Part of a small language model's weights: width 320, 14.9M parameters.
MLP neurons of a small language model. Each row is named by its layer, matrix (gate and up: input weights) and neuron, and shows model dimensions 208-303. Each number is 200 + 30 x the weight over its row's rms, rounded and kept within 0 to 999. A neuron's up and down rows have the sign that makes its largest values positive.
A block is one neuron, or neurons of one layer that tend to fire together. After each block is what it responds to, as a language model described it from the Wikipedia text at the highest values.

L5.gate208,227,180,199,153,232,226,224,273,185,194,213,200,225,198,222,183,184,172,242,200,209,264,209,239,210,225,216,169,201,161,194,237,172,192,198,236,227,152,226,200,210,172,212,185,209,190,185,261,129,160,241,155,160,247,208,210,224,179,240,232,131,201,162,182,190,164,213,263,216,241,213,222,208,189,240,219,246,209,180,219,204,190,192,262,193,211,148,211,148,179,177,235,176,250,208,235
L5.up208,165,226,208,229,239,204,148,253,236,156,161,158,160,210,211,204,169,201,207,215,212,216,166,201,213,207,200,226,224,145,193,193,204,192,232,226,205,239,172,235,185,240,268,242,187,209,159,236,182,191,229,196,207,221,195,233,175,201,228,157,176,231,206,235,222,216,114,218,165,179,274,235,193,183,210,116,279,194,233,240,166,222,177,230,208,198,253,218,190,178,217,183,171,202,197,218
L5.gate225,176,155,212,189,261,166,223,213,244,175,191,218,245,130,258,174,149,180,108,234,190,200,230,282,208,230,213,173,169,180,195,165,213,203,223,212,206,268,214,218,198,227,232,153,155,229,200,227,171,220,160,242,212,164,253,187,203,237,235,210,166,226,190,174,201,154,157,183,207,187,234,193,230,184,238,187,187,218,247,204,203,184,248,217,229,172,176,161,166,166,168,240,128,153,204,171
L5.up225,212,127,251,150,195,194,221,188,232,171,196,205,156,164,173,225,166,169,205,216,214,262,241,249,204,222,223,207,215,229,162,193,237,279,218,194,227,211,187,228,172,200,209,215,178,227,236,179,178,158,205,174,194,210,221,173,236,254,186,211,236,187,185,194,160,155,242,227,211,248,183,156,177,213,231,194,179,199,197,202,160,241,139,201,214,185,219,211,159,186,151,268,192,209,186,162
L5.gate436,182,171,262,207,185,184,206,185,214,184,163,182,213,152,171,142,204,182,207,219,209,172,238,163,222,192,207,247,203,227,173,192,179,212,203,175,217,209,237,191,205,162,173,220,173,202,257,203,155,257,217,199,173,188,200,238,223,238,191,215,263,227,166,164,158,139,198,171,239,234,246,194,220,173,217,154,226,191,177,241,218,168,236,220,218,199,199,148,176,229,204,229,236,144,226,177
L5.up436,230,193,199,184,209,140,179,205,196,275,206,203,223,232,170,172,173,179,197,214,211,207,212,202,121,240,244,233,227,199,245,196,181,257,261,207,179,195,242,251,155,210,149,218,256,197,203,219,194,180,167,183,160,147,208,157,217,214,194,227,201,219,211,175,193,179,173,177,206,166,188,218,209,239,184,192,164,183,207,194,174,181,235,207,211,206,182,179,189,260,161,235,186,213,166,220
L5.gate541,218,159,213,230,193,225,215,179,231,102,197,233,229,207,204,212,175,169,203,186,174,214,246,256,162,195,229,216,216,215,171,163,222,226,171,182,231,287,253,215,164,191,168,186,180,210,259,181,201,192,189,174,216,157,200,229,195,200,187,238,132,189,197,182,180,185,217,149,243,217,200,168,139,224,220,227,222,197,245,211,180,171,187,161,160,219,163,178,214,208,180,238,180,202,188,197
L5.up541,211,199,141,182,252,155,205,169,214,209,217,155,174,268,171,213,243,170,213,195,274,220,165,251,212,223,182,209,203,220,196,253,252,220,181,207,172,180,154,219,221,193,203,243,178,248,164,221,166,165,199,245,203,266,178,195,151,231,202,234,196,226,219,212,199,142,185,174,161,239,169,209,250,224,186,156,184,152,183,202,289,164,217,152,200,176,216,163,141,198,155,194,213,166,153,220
Description: Word-final suffix pieces. Closing pieces of multi-token words, such as agent suffixes (strike-r, coordinat-or, consult-ant) and -ic or -ly, plus final digits of table numbers.

L4.gate184,234,206,204,180,203,161,171,208,144,228,224,205,236,239,228,243,150,266,196,216,133,173,217,234,171,190,191,188,145,223,217,169,212,242,199,203,234,155,216,153,234,213,216,183,200,229,269,211,199,158,202,186,192,210,194,216,168,197,177,171,226,135,215,176,199,179,184,223,226,177,222,221,229,193,128,183,221,144,230,212,145,215,220,241,185,211,208,196,182,239,260,244,242,177,167,221
L4.up184,187,172,160,193,165,178,177,206,160,156,180,246,203,221,213,223,261,273,203,193,131,208,230,233,265,235,197,256,143,210,176,179,206,151,250,169,201,182,243,201,202,171,209,205,195,278,237,206,254,211,179,240,160,238,195,200,178,203,234,217,242,191,203,184,187,179,222,213,198,195,198,185,148,211,173,186,224,210,188,159,198,214,223,181,241,211,189,133,160,215,197,216,157,196,183,199
L4.gate312,193,176,166,237,204,242,243,132,182,177,202,185,202,249,145,186,165,126,228,178,223,205,216,202,215,211,228,184,166,191,212,207,213,236,211,223,176,219,217,229,232,192,199,152,162,183,171,177,256,204,169,204,143,192,203,151,176,179,175,205,215,196,217,222,156,234,228,155,171,209,216,142,214,212,207,202,212,238,206,212,154,156,173,202,238,265,158,185,137,227,212,215,183,266,151,188
L4.up312,186,160,183,187,232,128,174,151,191,224,177,180,207,158,181,143,178,203,204,229,232,224,209,221,210,185,178,209,196,195,221,249,179,221,196,195,173,234,234,212,203,186,260,217,195,230,240,212,238,214,170,277,226,229,187,192,206,173,204,213,190,129,200,215,224,206,176,219,198,220,217,185,186,251,208,207,205,241,204,197,175,196,267,230,175,241,212,208,231,237,191,191,193,218,215,187
L4.gate407,229,167,202,208,203,183,216,161,191,197,189,164,143,228,214,214,193,186,186,182,192,168,190,213,177,169,202,171,151,223,124,170,197,230,156,170,183,147,187,172,185,167,198,198,169,197,229,200,241,198,170,238,197,181,138,198,220,189,203,163,272,228,162,240,229,217,192,203,217,221,195,201,243,215,156,191,174,209,151,148,190,215,250,222,186,201,190,217,203,173,190,171,143,199,143,220
L4.up407,184,181,192,235,202,182,256,192,151,186,205,168,229,182,152,221,224,215,200,208,191,188,238,193,243,222,160,238,187,205,263,195,231,135,80,205,135,224,160,207,229,152,234,156,181,185,223,202,189,192,210,231,209,236,161,213,141,194,181,112,173,207,196,188,184,216,219,222,250,224,185,196,209,144,192,191,192,219,161,218,198,203,226,184,169,218,175,189,204,193,167,166,246,164,225,195
L4.gate768,183,191,224,212,196,222,240,224,228,196,213,191,152,183,160,190,185,138,154,192,215,257,233,187,200,252,143,231,184,190,164,204,213,174,207,302,155,225,177,207,221,236,226,188,220,273,204,220,204,172,162,203,153,226,227,205,226,197,153,116,180,203,173,155,157,167,213,223,220,173,257,199,154,162,212,172,233,164,193,171,162,172,255,149,191,199,198,187,177,210,179,216,234,198,268,180
L4.up768,218,141,229,213,190,182,244,228,200,215,155,206,254,193,146,166,200,247,194,231,263,224,204,238,234,246,197,251,214,228,193,189,249,183,169,256,186,221,225,232,207,258,182,221,205,255,227,207,164,228,154,218,179,230,176,182,172,198,145,130,217,218,173,204,163,190,207,180,205,209,245,148,190,169,180,213,265,220,188,208,220,133,157,213,139,244,267,181,236,209,203,208,226,186,183,215
Description: Proper-name word endings. Final or inner subword pieces of multi-token proper names (surnames, places, titles), often in lists and tables, e.g. Den-son, Rag Dol-ly, Kn-ox.

L3.gate310,241,221,207,215,225,171,210,189,185,271,217,238,211,249,192,222,224,261,180,223,200,218,262,204,194,220,172,209,162,223,190,188,187,170,169,212,197,149,291,193,255,195,232,238,203,212,199,189,185,243,188,235,222,210,179,161,194,171,151,226,194,266,130,235,214,182,246,179,210,190,188,249,191,210,198,205,217,225,254,206,167,179,189,263,217,153,235,227,213,172,228,210,209,203,197,229
L3.up310,187,163,206,209,164,114,171,192,161,225,198,179,177,224,175,198,194,205,209,220,242,197,218,171,175,176,175,185,161,225,161,191,164,186,224,133,172,186,264,198,157,159,214,231,155,212,189,217,201,250,218,215,195,198,217,188,188,181,166,233,175,219,203,190,189,186,199,181,225,185,191,171,223,187,179,204,187,192,261,236,205,248,196,199,210,206,231,203,181,135,168,218,182,228,205,206
Description: Mid-word syllable fragments. Short second-syllable pieces such as le, re, la, er inside split words, mostly foreign or proper names: Ra-le-igh, B-le-kinge, S-er-bia, ir-re-versible.

L4.gate76,212,207,192,203,197,196,189,234,185,258,198,210,212,250,245,239,206,203,201,206,217,219,210,223,210,208,216,211,219,215,201,259,194,181,209,186,221,180,218,221,195,200,179,218,176,193,238,196,208,177,220,220,187,231,217,199,233,150,195,240,238,211,206,243,179,183,194,206,213,205,201,195,205,239,180,182,215,253,202,218,221,176,211,230,229,211,233,230,256,202,217,240,202,155,210,211
L4.up76,239,182,163,177,170,234,211,245,196,165,205,199,207,244,191,166,168,204,226,262,215,230,194,188,190,178,220,189,218,211,229,226,204,206,228,239,201,195,183,217,191,178,218,286,168,196,225,229,233,122,213,209,162,165,164,202,232,182,200,183,135,142,206,235,250,213,166,194,219,218,152,179,233,245,208,123,241,262,221,199,218,181,183,222,275,238,235,222,265,183,217,216,236,213,198,203
L4.gate523,185,235,246,215,194,158,167,194,216,222,219,143,184,166,182,251,153,202,174,169,157,156,243,213,244,150,233,201,245,161,160,185,219,207,189,181,203,229,227,162,195,210,254,207,170,223,202,168,197,176,215,189,179,225,226,151,210,185,192,163,198,169,170,209,211,168,171,187,209,157,221,186,180,217,165,166,158,184,253,225,196,210,219,194,165,193,185,198,157,188,241,186,168,168,204,184
L4.up523,151,207,194,106,230,147,176,222,159,200,171,183,219,215,158,171,143,160,201,163,220,175,194,215,224,228,211,192,215,173,188,232,211,194,184,183,208,169,148,189,194,190,225,198,196,212,226,259,154,239,214,185,179,226,257,243,177,240,213,201,160,268,132,212,235,166,195,194,239,176,172,198,257,206,172,213,228,251,232,154,216,176,199,213,159,208,209,210,210,226,203,241,227,164,239,103
L4.gate548,196,262,223,209,192,125,177,214,206,174,193,174,249,224,181,188,209,218,235,216,141,174,189,264,211,247,196,166,208,223,181,207,256,147,223,216,221,230,178,199,235,190,165,236,233,211,168,215,189,173,227,235,164,201,175,202,183,203,194,224,152,196,204,216,196,256,193,144,233,204,174,129,207,177,168,177,225,219,210,239,278,203,197,162,160,196,206,182,310,217,166,206,217,205,223,176
L4.up548,171,203,236,238,161,210,189,147,205,201,153,175,268,158,227,164,185,174,215,214,156,193,212,250,184,267,197,188,177,215,189,162,228,194,207,190,162,238,122,201,212,220,170,214,223,209,229,163,175,207,219,213,192,227,188,197,204,198,200,215,207,189,230,197,230,216,189,192,202,214,119,202,199,136,153,162,283,217,179,227,196,237,158,175,245,223,238,187,231,200,176,154,217,139,216,216
L4.gate706,227,206,235,170,230,204,247,215,210,205,196,218,220,214,190,229,212,234,238,180,200,243,188,180,251,155,183,164,170,144,186,205,190,236,209,221,174,208,248,185,150,140,217,207,214,175,204,173,174,252,153,259,207,169,195,213,240,226,224,241,216,233,182,275,248,232,219,123,144,197,239,209,173,193,174,205,209,256,163,187,230,233,207,151,223,243,228,174,205,229,181,212,195,229,228,188
L4.up706,183,179,226,220,172,215,158,225,196,197,222,179,214,198,199,289,199,197,152,189,221,245,184,237,194,218,196,215,231,225,149,258,151,277,235,245,181,210,189,179,164,222,163,234,206,195,176,204,179,225,170,191,211,208,227,271,220,205,203,234,187,196,121,206,221,193,207,142,191,178,220,195,172,135,178,182,171,217,183,214,243,252,180,160,199,202,188,211,222,202,196,214,140,187,216,147
Description: Verb prefix en-. Word-initial en- beginning verbs such as enabling, enlists, ensued, and envisaged; more weakly, not after verbs (did not, dared not).

L5.gate300,204,183,223,172,211,185,185,191,182,186,164,198,250,199,198,161,216,163,203,176,163,206,206,231,170,207,165,160,168,229,173,248,196,212,253,213,225,171,248,190,209,137,143,199,206,197,195,218,217,148,243,189,169,176,184,230,223,185,234,224,226,209,178,180,199,198,189,254,198,220,166,228,166,203,191,173,231,200,149,221,175,259,126,182,186,205,218,187,223,164,195,216,185,224,182,218
L5.up300,191,235,195,210,191,123,171,164,200,208,266,189,251,166,189,217,167,130,164,171,207,199,180,238,258,226,218,218,179,205,167,197,202,194,196,218,202,176,203,199,221,185,157,179,223,155,175,261,182,213,222,144,206,242,189,215,191,231,178,207,214,127,149,171,194,219,192,186,142,268,207,154,183,164,203,197,185,204,202,232,189,218,196,143,202,205,186,203,228,141,169,200,166,192,150,208
L5.gate360,265,235,215,213,268,169,242,150,168,142,178,191,242,184,206,245,214,170,191,186,210,116,189,171,224,194,238,221,211,187,228,216,184,189,179,197,165,202,218,202,195,172,210,238,171,199,216,205,173,228,210,183,188,201,204,232,193,197,177,201,250,197,179,193,239,180,227,161,168,183,186,165,181,201,175,265,186,225,207,158,218,162,249,176,167,187,194,164,211,211,210,232,190,247,194,237
L5.up360,151,237,238,165,201,223,218,180,162,222,161,222,274,223,181,205,148,268,157,188,192,207,219,212,220,199,216,211,190,219,198,211,229,153,189,185,162,142,203,195,198,163,184,183,180,206,216,187,179,193,234,199,201,212,200,228,209,241,158,209,241,194,146,227,190,174,188,180,243,221,192,194,241,176,220,207,185,230,172,236,294,195,194,243,212,197,234,205,252,137,173,179,194,250,180,183
L5.gate471,197,176,182,187,266,227,229,199,208,206,158,217,182,188,153,226,222,230,156,179,212,191,192,182,204,202,222,227,190,176,192,263,191,217,202,166,186,188,217,184,240,156,149,216,225,196,189,195,194,169,220,217,179,138,208,193,153,235,198,181,219,146,168,168,216,185,197,177,232,194,230,130,183,173,230,220,204,170,193,173,204,183,202,201,174,155,214,163,230,189,193,180,210,244,186,182
L5.up471,219,181,169,175,210,197,222,179,227,239,177,196,206,180,241,232,174,199,163,131,180,227,229,236,197,201,254,194,226,212,233,212,217,216,202,164,257,185,246,193,173,196,199,261,185,243,165,213,192,208,175,192,168,196,259,200,194,226,181,162,218,219,165,184,199,230,197,187,205,194,174,211,178,193,214,158,180,208,148,185,175,177,185,196,174,196,258,200,203,177,234,221,235,243,187,171
L5.gate627,208,179,240,204,159,226,233,214,139,171,196,189,163,242,173,205,167,206,164,206,179,214,183,223,184,255,212,173,182,184,184,217,165,197,143,264,169,178,232,191,192,181,197,242,161,159,179,172,225,171,186,182,177,206,217,183,205,206,121,198,128,226,170,218,174,240,233,233,186,202,247,166,173,196,182,204,214,251,229,128,133,174,237,184,190,149,204,174,195,152,204,182,210,180,198,154
L5.up627,159,214,247,216,174,182,187,187,220,194,198,240,175,264,214,133,210,228,239,205,251,147,248,208,209,186,238,185,240,197,205,178,185,210,179,207,196,183,234,222,199,187,181,226,196,167,199,180,219,159,207,195,225,231,182,169,160,190,204,181,239,230,205,248,174,174,204,225,199,207,212,229,132,177,191,234,221,255,227,184,149,196,221,184,226,195,239,184,202,170,187,175,198,240,154,180
Description: Word-initial fragment "le". First sub-word piece of a word split into fragments, especially "le" starting leaf, leukemia, leathery; also pieces like bl(azon), ly(rical), en(force).

L4.gate168,178,206,204,195,210,147,228,209,207,143,232,190,188,196,183,174,214,144,196,168,218,185,120,177,191,207,193,162,225,148,173,205,158,214,191,276,176,184,149,194,191,182,206,219,206,169,165,170,173,188,151,183,192,180,218,180,143,173,152,178,249,147,182,219,171,156,202,248,231,207,223,195,160,106,218,213,131,214,197,224,176,171,215,211,173,167,181,192,188,210,195,207,189,201,240,168
L4.up168,160,222,143,181,253,185,227,212,213,173,180,245,215,159,192,178,185,267,229,177,171,159,179,203,185,158,192,198,220,179,225,202,208,232,160,208,204,161,197,287,208,203,174,222,191,216,165,232,129,201,160,216,231,189,186,140,192,213,252,198,178,193,126,166,222,193,210,238,219,255,247,196,157,212,230,247,189,204,235,152,213,147,252,239,212,165,229,175,161,165,216,230,162,222,178,226
L4.gate305,232,142,169,218,188,209,155,236,164,234,198,198,304,219,210,233,242,207,178,162,200,181,204,177,124,205,192,188,222,188,198,233,142,135,207,207,222,179,284,171,171,214,209,224,187,152,213,200,163,207,188,200,198,260,168,203,204,175,211,221,183,167,246,244,185,190,243,231,201,178,230,210,148,181,174,190,201,138,176,258,255,207,195,168,202,167,179,168,211,241,191,159,214,227,255,194
L4.up305,232,187,196,163,218,151,251,200,197,174,237,161,209,161,135,205,229,219,200,213,220,195,201,137,230,181,197,258,203,194,226,174,212,191,225,230,213,209,192,170,191,152,178,195,234,228,201,208,166,215,190,207,247,188,220,174,212,203,223,198,224,233,196,196,243,220,224,182,222,243,164,242,230,156,252,194,226,212,222,151,207,214,202,233,163,192,234,205,186,212,203,207,196,201,174,229
L4.gate483,260,144,249,154,266,210,206,158,202,234,203,220,213,151,212,173,185,168,200,235,196,253,168,239,206,180,204,203,200,171,216,230,167,192,184,169,205,220,213,168,211,259,247,201,164,203,213,209,174,184,210,166,253,170,188,207,234,227,217,180,192,194,191,200,154,198,216,232,214,209,177,198,157,145,206,142,162,225,243,159,164,165,242,203,232,201,229,215,266,231,211,228,197,248,174,158
L4.up483,221,229,194,188,230,212,199,184,168,197,225,203,182,220,201,209,179,151,154,178,200,162,234,215,215,189,161,149,219,174,132,254,208,215,206,253,212,234,198,194,170,218,218,177,247,225,145,202,152,158,220,170,220,174,207,197,177,166,173,195,198,208,190,171,163,180,182,200,221,165,173,223,204,232,218,167,194,175,186,175,202,164,230,229,197,178,170,204,209,144,204,178,134,263,256,164
L4.gate672,217,166,179,213,232,185,219,245,222,234,216,218,223,132,194,217,189,226,214,182,213,220,211,192,180,208,159,167,273,213,215,214,171,163,194,191,195,142,231,205,197,254,215,215,189,175,234,170,154,205,239,239,230,216,257,214,154,191,194,167,173,205,169,227,173,193,190,148,246,162,195,193,157,217,169,186,231,214,270,194,189,124,207,205,145,260,181,214,185,211,236,206,178,245,195,231
L4.up672,235,225,165,207,252,193,245,193,185,194,159,170,226,190,219,179,155,261,194,221,188,247,203,258,221,224,204,198,208,186,210,157,225,164,210,186,263,190,184,209,184,237,179,239,249,205,179,205,177,162,198,176,227,191,258,212,218,201,172,233,231,238,247,180,182,180,229,254,213,188,203,202,224,228,224,219,223,184,218,203,264,192,148,221,157,211,263,234,208,207,229,213,209,171,202,201
Description: Digits in large numbers. Single digits inside comma-grouped numbers, mostly just after the thousands comma, in vote counts, attendances and sales tables, e.g. 84,437, 7,394.

L3.gate708,203,128,142,153,235,220,272,237,201,219,207,229,257,170,253,186,236,199,223,202,197,199,210,171,175,184,169,238,208,195,137,154,192,213,154,178,211,194,261,197,167,216,149,192,195,210,266,228,141,170,187,236,189,225,185,220,175,193,170,189,193,177,211,160,242,220,182,202,273,208,171,170,178,286,181,236,200,190,197,161,194,195,235,179,180,259,164,189,235,178,182,220,221,218,191,265
L3.up708,168,201,156,213,197,219,261,161,199,240,192,172,193,165,249,218,161,175,259,186,126,194,217,167,201,182,179,241,173,227,318,191,192,192,131,274,191,137,248,198,215,129,195,207,200,191,215,173,198,196,173,210,254,248,143,177,184,220,213,167,231,221,230,161,198,241,243,206,208,263,209,163,230,226,155,213,175,198,190,227,227,147,180,214,145,233,185,201,243,178,212,198,210,186,220,197
Description: Mid-word name fragments. Non-initial subword pieces inside rare words, mostly proper names and foreign terms, such as Kend-all, Milwauk-ee, Mank-off and Sesha-dri.

L3.gate554,223,193,219,193,223,143,213,173,228,192,176,201,153,225,185,180,171,145,251,214,207,175,244,183,241,185,198,211,251,180,210,198,256,189,205,207,186,240,215,168,203,187,170,175,240,254,232,187,206,227,224,143,204,226,161,193,168,198,251,221,177,190,200,213,136,196,166,186,235,204,213,203,213,211,186,215,156,200,159,215,148,126,258,172,234,202,252,212,226,207,211,240,208,177,177,240
L3.up554,174,187,256,227,227,152,248,242,195,183,236,241,194,213,218,189,154,249,184,186,246,228,168,184,145,168,206,203,228,259,161,204,210,181,202,234,154,174,193,240,175,207,200,231,243,145,255,194,227,204,171,192,198,182,177,185,220,210,180,220,203,127,243,189,200,167,237,188,223,186,140,219,184,215,238,217,202,163,235,215,174,228,213,200,178,142,163,244,170,181,173,185,174,194,229,247
Description: Word-final subword endings. Last piece of a word split into subword tokens, such as cartoon, platoon, cocoon, catalog, excessive, plus closing quotes after nicknames or titles.

L5.gate426,225,190,169,147,189,172,219,229,216,153,240,217,211,167,227,192,177,183,287,259,123,235,194,176,191,164,174,217,215,155,186,239,155,184,210,221,189,193,210,203,248,208,213,191,189,228,216,158,208,227,237,145,199,188,165,230,237,209,220,233,188,186,184,205,191,279,200,227,210,158,232,199,137,181,167,219,196,181,200,273,213,229,162,144,196,246,208,156,165,241,191,163,188,182,189,207
L5.up426,214,179,266,175,185,227,184,232,146,210,195,195,208,156,180,220,210,185,271,228,219,189,161,185,194,210,173,224,190,179,172,240,209,185,157,191,175,171,161,184,156,181,219,180,157,213,194,160,212,212,180,207,185,181,219,209,271,180,151,228,229,160,134,201,190,216,253,196,233,237,161,207,123,208,222,191,171,186,181,214,197,157,248,210,208,190,228,215,203,184,190,244,188,285,181,154
L5.gate447,210,208,200,171,205,176,205,236,160,215,158,178,215,171,191,209,170,241,238,219,224,168,180,185,203,211,233,225,215,148,219,230,185,222,170,187,166,230,152,220,203,141,109,192,178,208,203,188,200,229,259,198,254,191,215,188,199,189,197,192,188,155,182,192,146,220,217,260,225,181,149,220,189,191,198,257,239,200,231,231,215,199,183,241,190,217,176,210,187,142,193,203,147,181,238,180
L5.up447,197,206,186,229,236,179,191,222,158,176,204,198,222,150,206,222,199,162,117,195,203,211,187,177,223,180,158,220,217,197,215,191,229,185,182,168,237,160,218,143,260,236,203,149,200,190,157,175,197,255,193,178,186,201,235,211,236,214,199,207,278,173,131,249,216,182,211,188,196,168,214,160,181,164,226,152,223,242,177,197,161,137,222,140,135,230,196,216,140,248,229,159,199,202,218,176
L5.gate485,243,232,218,224,263,162,247,235,132,170,177,170,229,207,219,177,160,202,178,243,247,206,253,187,174,254,196,215,162,179,217,247,174,199,167,195,182,222,153,211,174,173,170,190,211,213,253,166,191,184,219,185,149,205,172,214,135,262,208,239,230,240,214,204,169,183,173,197,216,233,185,211,219,164,212,216,263,225,215,204,206,203,207,217,207,178,186,178,238,209,184,197,200,218,195,191
L5.up485,168,212,215,180,141,231,232,184,229,207,148,214,203,247,245,188,207,201,247,186,240,162,214,143,214,200,202,157,196,191,210,262,175,146,236,208,200,190,223,256,170,142,201,134,186,240,246,214,212,247,222,210,239,188,160,189,211,205,233,222,223,208,196,212,199,203,224,195,250,206,260,147,193,192,181,232,153,264,234,193,264,180,235,229,206,220,207,216,159,163,190,195,180,206,206,174
L5.gate645,217,162,169,183,199,206,217,223,188,200,222,171,296,199,223,247,163,159,205,199,205,194,221,175,197,228,196,238,166,197,219,208,189,137,237,245,191,201,202,226,197,146,142,190,163,213,231,215,243,160,239,77,180,183,193,179,168,173,247,192,221,193,218,186,196,215,192,246,252,154,179,219,230,150,175,137,215,151,232,176,203,140,215,250,227,232,237,204,172,202,190,195,167,226,273,177
L5.up645,192,214,197,266,154,317,208,153,185,201,116,244,199,170,234,180,196,138,182,216,186,188,203,182,208,254,193,195,190,190,213,205,185,248,151,162,227,206,185,207,177,190,222,186,164,246,180,225,190,247,211,215,194,183,161,170,190,235,178,174,240,158,189,144,184,209,259,186,216,240,226,171,184,213,212,224,226,203,221,223,233,206,172,157,193,189,215,227,183,148,242,204,215,189,206,164
Description: Mid-word name fragments. Word-piece tokens inside rare multi-token words, mostly personal and place names in tables and lists, as in Nih-il-ent, leuk-em-ia, Milwauk-ee.